config.toml
lr = 0.0176
beta1 = 0.9
decay_fraction = 0.762
MLP neurons of a small language model. Each row is named by its layer, matrix (gate and up: input weights) and neuron, and shows model dimensions 144-207. Each number is 128 + 32 x the weight over its row's rms, rounded and kept within 0 to 255. A neuron's up and down rows have the sign that makes its largest values positive.
After each neuron's rows, "fires after" lists the tokens most often just before its 100 highest values on Wikipedia text that the model never trained on.

L7.gate197 [134 116 197 149 119 129 107 114 147 145 152 124 149 211 139  72 137 145 122 136 206 185 130 123 123 114 103 104 141 100 111 130  97 126  75 179 110 108 101 163  96 155 116  62 187 156 143 120 166 123 123 162 160  80 121 134 181 161 168 156  76  59 163 151]
L7.up197 [180 143 181  90  88 176 122 146  97 168 168 115 115 175 170 150 111 140 120 115 135  85 141 162 141 128 114 119 138  73  95 132 139 172 106 154  86 143 113 111  43 117 102  84 119 114 130 132 148 162  83 132 116 115 109  95 154  94 155 129 159 174  92 102]
fires after: ")", " and", " He", " he", ",", " Occupation"

L9.gate13 [178  67 107 111 127 155 129 142 132 113 107 141 112 129 112 113 131 168 141 163 157 132 122 176 159  62 125 117 152 172 184 140  56 142 114 121 139 111 117 176 110 128 111 171 139  82 137 145 133 166 142 163 140 162 142 156 148 109  95 118 107 140 130 123]
L9.up13 [121 141 110 158  83  72 128 171 186 140 140 147  44 120 122 139 138 131  87 144 131 110 102 119 131 107 129 117 143 151 122 163 154  94 157 133 102 113 163 141 152 123  43 123 128 149  81 152  74 142 143 148 129 106 152 185 139 112 146 162 136  99 177 110]
fires after: "0", "9"

L4.gate201 [127 102  89  98  74 127 123 180 141 139 117  95 145 116  93 154 142 151 162 172  96 137  94  23 154  63 112 113  86 124 142 125 142 146 135 184 150 118 161 125 120 112 114 131  99  98  98 161 173 177 111 171 127 147 151 102 188 199 149 140 129 129  98  66]
L4.up201 [ 85 112 142 103 125 120  55 228  72 176 113 104 167 105  86 171 116 135  94 201  89 139 135  81 144  98 132  95 132 144  84 149 116 110 162 150 163 115 113 120 107 103 161 153 153 139 145 149 156 153 145 153 145 151 183 120 181 153 129 144 160 131  68 111]
fires after: ".\n\n", "==\n", " |\n\n", "==\n\n", "\n\n"

L13.gate85 [ 87 142  95 130 119 190 141 138  58  93 135 160 129 173 155 168 124 133 167 123 190 102 118 182 138  75 179 141 126 137 182  66 133  95 114  78  67 101 118 127 173 124 125 144 137 128 152  96  79 133 128 133 137  80 127 159 115 235 112 119 171 102 188 130]
L13.up85 [128  80 152 130  97 179 183  82 122 102 127 125  50 117  59 190 110 184 125 186 115 173 136 112 202 100 132 161  76 209 159  82 102 105 126 142 122 130 161 130 110  63  96 143 140 105 111 165 118 130 116 113 120 116 143 164 116 138  89  62  63 130 139 124]
fires after: " ", "1", " the", "9"

L6.gate79 [148  52 127  49 185 112  99 102 132 148 136 100 161  57 167  92 139  93 129 104  86 153 109 112 144 134 119 103 105 102 124 139 142 132 146 130 165 143 142  92 143 136 140 147 168 138 145 111 129 112 146 101 183 158 148 137 102 115 135 157 154  67 199 168]
L6.up79 [ 30 138 119 146 160  64  98 157  99 122  98 130 105 137  90 158 140 192 156 202 159 148 149 160 102 127 128 126 116 110 148 153 137 102  85 130 134 153 110 120  98 103 185 113 129 118  76  96 208  99 133 189 181 145 141 140 176 103  98 111 110 151 126 115]
fires after: " S", "S", "T", " h", " t"

L8.gate310 [130 158 139 146 106  90 124 158  77  87 149 168 153 139 145 149 130  96 107 127 126 164 108 121  89 129 160 123 159 134 111 139 102  93  80 139 137 157  91 151 139 151 160 136 145 162  63 176 180 124 150 132 139 135 165 165 101  67 176 198 138 130 108 161]
L8.up310 [ 83 138  98 126 161 114 160 137  91 152 135 174 123 125  99 150 110 122 141  75 130 142 143 148 140 120  87  81 137  96 142 106 127 128 168 123 141 148 122 164 116 169 130 102 139 123 104  90 128  95  97 131 158  77 113  79 111 175  90  85 144 159 146 142]
fires after: "."

L13.gate90 [127 141 163 163 160 111  76 107 153  96  70 153 107  94 175  95 137 167 109 133 160  65 128  97 172 132 113  60 116 128  95 181  50 160 109  92 141  78 100 136  98 152 111 152 169 152 120 156 167 158 126 133 122  92 132  88  69 165 114 153 116 179  79 136]
L13.up90 [ 98 176 179 102 144 107 100 145 113 156 128 128 111 102 135 117 105 122  97 180  83 100 144 134 188  64 175 146  85 114  83 144 151 158 155 152 150 119 105 109 108  99 117 129 163 200  45 153 177 173 112 149 111 101 152 144 155 109  91 200 108 117 131 171]
fires after: " ", ".", "1", "2", "0", "9"

L8.gate64 [ 79 106 109 119 105 158  97 173  65 102 128 121 134 139 209 139  85 141 150 176 201  59 120 202  94 165 109 149 140 153  70 143 134 128 170 134 136 117 104 176 147 111 128 170 113  96  91 158 134 123 123 143 156 120 159 155 126 118 153 122 125 135 103  97]
L8.up64 [135 195 151 157  86 154 144 110 146  90 168 131 113  79 185 166 161 116 123  94 186 140 102 107 129 134 130 133 165 102 126  53 173  87 127 154 146 139 130 164 121 124 119 126 186 121 146 158 205 151 126 109 136  83 140 109 119 123 152  94 103 110 147 192]
fires after: "2"

L4.gate14 [128 158 135 120 155 122 122 160 155 121 110 166 136 140  60  88 143  86 138 131 133 144 134 180 137 110 124 137 108 132 107 142 115  84 118 123 124  86 140 133  34 117 134  81 125 125  79 144 100 110 101 167 176  91 174 137 107 102 174 167 123 142 116 120]
L4.up14 [165 109 171 100  37 102 164 157 141 168 109 117 150 174 122 145  80 127 135 138 162 139 155 121 108 113 124 152 113 149  96 139 133 104 109  93  67 155 111 177  89 153  87  85 183 164 144 158  89 127 142 136 112 181 191  75 141 113  82 112  77 163 131 136]
fires after: " he", " who", " He", " I", " has", " had"

L6.gate307 [102 135 188 112  90 107 112 145 138 147  98 123 106 113  79 112  88 162 109 139 104 160 103 109 102 117 115 172 132  96 156 108 136 118  98 154 129 178 111  54  97 160 124 138 121 117  93 105  78  80 131 134 157  97 152 139 125 100 104 100 153 169 198 152]
L6.up307 [105 113 135 103  97 127 146 108 126  91 116 177 133 112 123 141  34  97 126 203 127 138 118 106 129 100  86 151 133 219 126 152 169 161 148 142 111 153 130 143 159 133 197 155 106 140  83  58 197 113 162 164 123 101 125 187 123  95 151 103 124 118 128 159]
fires after: " H", "S", "L", " h", " S", "H"

L13.gate123 [118  61 189 164 105 128  86 122 149 107 101 109 190 153 125  90 104 139 158 106 132 110 177 138 110 137 160 115 132 183 184 107  67 126 100  87  91 123 142 171  81 158 136 108 145 147 120 124 117 170 104 139 102 116  88 120 192 180  92 104 100  53 171 141]
L13.up123 [185  63 158 125  58  88 123 115 151 145 147 159 116 132 145 130 145 139  89 162 112 117 143 126 162  96 145 129  93 176 155 126 145 152 115 126 201 172 125 118 108 110 128 111  65  83 157 117 114 122 124  97 133 168 156 134 133 151 202 144 117 110 113 123]
fires after: " ", " the"

L2.gate271 [155 119 190  89 182 158 131 150 122 100  81  82 179 129  97 109 117  59 134 164 129 114 126 111 113 110 145  93 137 132 159 144 158  94 205  93 150 139 145 111 123 145 128  57  82  93 114 144 162 114 123 159 118 123 163  87 188 111 150 123 152 150 166 126]
L2.up271 [128  90 170 133 162 157 162 169  92 108 109 107 188 154  82 154  98 101 128 188 115  46 108  92 174 139 103  86 234 149 147 125 119 121 172 116 148  77 160 150 149 165 117  64  72  60 129  86 120 122 181 130  42 167 118 127 112 150 129 136 121 161 113 121]
fires after: ".\n\n", "\n\n", " |\n\n", "-", "=="

L10.gate100 [ 76 106 139 125 103 110 109 190 143 148  97 146  95 134  59 115 102 199 123  85 194 137  79 121  94 113 106 110 123 163 145 144  89 136 118 117 175 118 110 172 115 151 134 194 134 122 104 127 116 125 123  88 151 129 142 134 101  98 108 183  99 131 153 149]
L10.up100 [138 157 147 161 129 207 142 140 121 139 143 157 178  82 112 159 103 118  77 129 114 140  95  81 113 103 141  89 130 119  79 112 190 138 135 121 113 130 151  81 140 154 152 152 171 132  73 121 135 156 207  89 135 131 141 146  83 148 105 125 156 122 114 104]
fires after: "2", " "

L2.gate145 [ 95 150 105 133 118 130  85 189  95 105 155  56  84 175  96 136 119 141 130 139  80 140 201  81 117 113 138 105 120 165 132 173 172 123 182 112  92 153 129 141 151 135 178 108 146 151  91 137 122 164 102 117  96 114 143 177 174  98 131 143 171 147 123 125]
L2.up145 [119 208 147 187 122 164 117 146  78 162 121 130 148  66 106 168 113 147 154 120 106 119 154  91 161 120  91 116 151 108 131 104 155  82 122 134  99 152 113 109 174 104 151 121 117 116 137 112 109  82 132 106  68 138 127 132 193 132 140  85  96  93 113 124]
fires after: ".\n\n", "\n\n"

L2.gate87 [115 143  52 144 122  74  63 179 129 120  56  81 130 154 129 126 119 144 100 177  70  96 134 141 154 103 176 151 114 104  85 128 136 115 169 138 145 173 103 133 125  75 140 122 166  48 130  90 122  97 169 111 148 170 161  81 156 104 100 143 110  94 156 184]
L2.up87 [100 165  32 120 109 117 127 141  82 107 125 122 152  99 155  99  96 133  97 132  69  99 146 152 140 179 149 158 138 117 122  84  92 111 115 149 135 113 110 138  72  42 154 120 171 116 179 141 147 114 122 146 142 167 112  96 175 124 100 146 115  94 160 137]
fires after: " (", "\n\n", " \"", ".\n\n", "–", "==="

L9.gate184 [120 138 180 124 163  66 153  98 126 148 124  98 168 131 114  87 130 145 209  78 132 128 116  91  66  63 186 123  89 111 100 165 142 160 129 127 137 153 183 127 116 139 144 131 163 147 139 148 120 155 111 101 145 143  88 140 126 120  94 111 103 102  75 114]
L9.up184 [115  84 147  80 211  72 147 207  90 101 120 136 151 157 107 113 148 124 108 116  98  99 153 124 149 124 162 136  95  99 133 121  79 189 168 138 141 149 143  80 173 113 141 118 111  55  93 172 182 171 178 153  91 111  95  91 108 137 113 158 120  89 153 115]
fires after: ".", ",", ".\n\n", " and"

L8.gate67 [ 78  99 135 119 114 121 121 153 189 100 133 156 120 211  57 149  79 165 144 178 138 171 184 122 120 167 113 119  83  41 175 159 113 150 122 123  98  91 139 124 129 177  96 108 155 100 185 118 144 180  69 124 110  76 147  44 154 129 116 120 100 101 157  75]
L8.up67 [129  67 102  71 101 153  81 107 130 179 104 140 135 190 110 148  71 126  77 137 101 131 127 153 150 114  99 119 165 151 113 112 154  97 149 120 135 133 193 137 140 116 142 118 125 132 123 147  64 142 158 181 118 106 108  99 115 139 169 181 153 166 209  94]
fires after: " the", " The", "The"

L13.gate51 [ 92 157 135 150  68 108 192  75 120  97 183 124 123 144 136  70 117 117 133 182 157 159 171  48 144 177 147 105 140 157 170 130 152 150 139  88  83 178 131 121  64 107 138 188 168  98 108  74  98 184 126  67 139 127 146  93 112 137  80 217 141 128 153  84]
L13.up51 [151 156 146 163 141  89 103  63 111 176 105 147 120 139  79 105 102 155 131 154 156 138 168 115 157  72 161 139 123  90 156 146 143 114 145 134 212 156 139 148 158 115 163 120 136 204 127  44 173 104 144 112  68  96  66 125 132 149 134 177 104 151 174  94]
fires after: " ", "1", "2", ")\n", "–", ".\n\n"

L8.gate167 [ 91 120 134 164 134  93  53 133 139 170 119 184 149 111 109 123 132 145 154 149  98 163 165  64 108 100 108 132  76  76 127 151 129 158 152 132 155 146 146 115 147 143 148  80  50 200 117  89 184 192 114 116  93 172 152  74 136  81 128 144 165 139 135 135]
L8.up167 [101  91 127 106 172  34 126 158  88 197 204 164 179  88  95 149 124  96 154 112 179 161 203 158 107 140 119 159  97 136 146  98 103  98 118 146 132 136 114 132  54 170 162 154 121  79 108  60 160 100 158  98 124 119 100 104  65 190 126 125 115 206 115  82]
fires after: ".", ")"

L7.gate285 [ 91  82 100 121 145 121  71 180  54  94  79  88  96  87 158 103  82 193 129 123 181 152 103 111 171 129 188  85 126 150  83 121 183 134 177 166 146 128 171 101  95 111 107 136 124 116 118 106 133 139 119 169 169 119 159 116  85 120 110 187 152 139 139 162]
L7.up285 [124 132 126 150 112  77  88  95 173 153 173 192 120  62 137 126 148 123 126 145 160 132 139  82 115  37 162  80 111 163 104 164 130 120 147 108 137 100  78 109 164 117 113 127 137 121 142 112 133 147 133 110 154 109 134 155 148 109 145  91 110 141 153 138]
fires after: ")", "0", "),", "\"", "9"

L7.gate263 [104 145 103 156 125 153 145 129 133 202 145 131  92 138 157 154 119 129 143  81  82 121 150 128 108 104 146 138 115 145 148 155 158 125 195 172 154 122 144 108 101 122  95 134 147  99 131 121  94  98 128 145 191 171 120 195 137 131  69 145 188 140 114 105]
L7.up263 [126 173 132 107 133  97 100 152 116 149 129  90 111 117  91 118 133 158 164  91 147  74 151 135 114  89 128 151 177 119 113 106 165  75 154 154 118 131 159 216 106  82 171 106 189  84 132 156 166 119 158 138 176  96 162 121  94 131  79 140 160 117 180 118]
fires after: "0", "3", "2", "1", "7", "dale"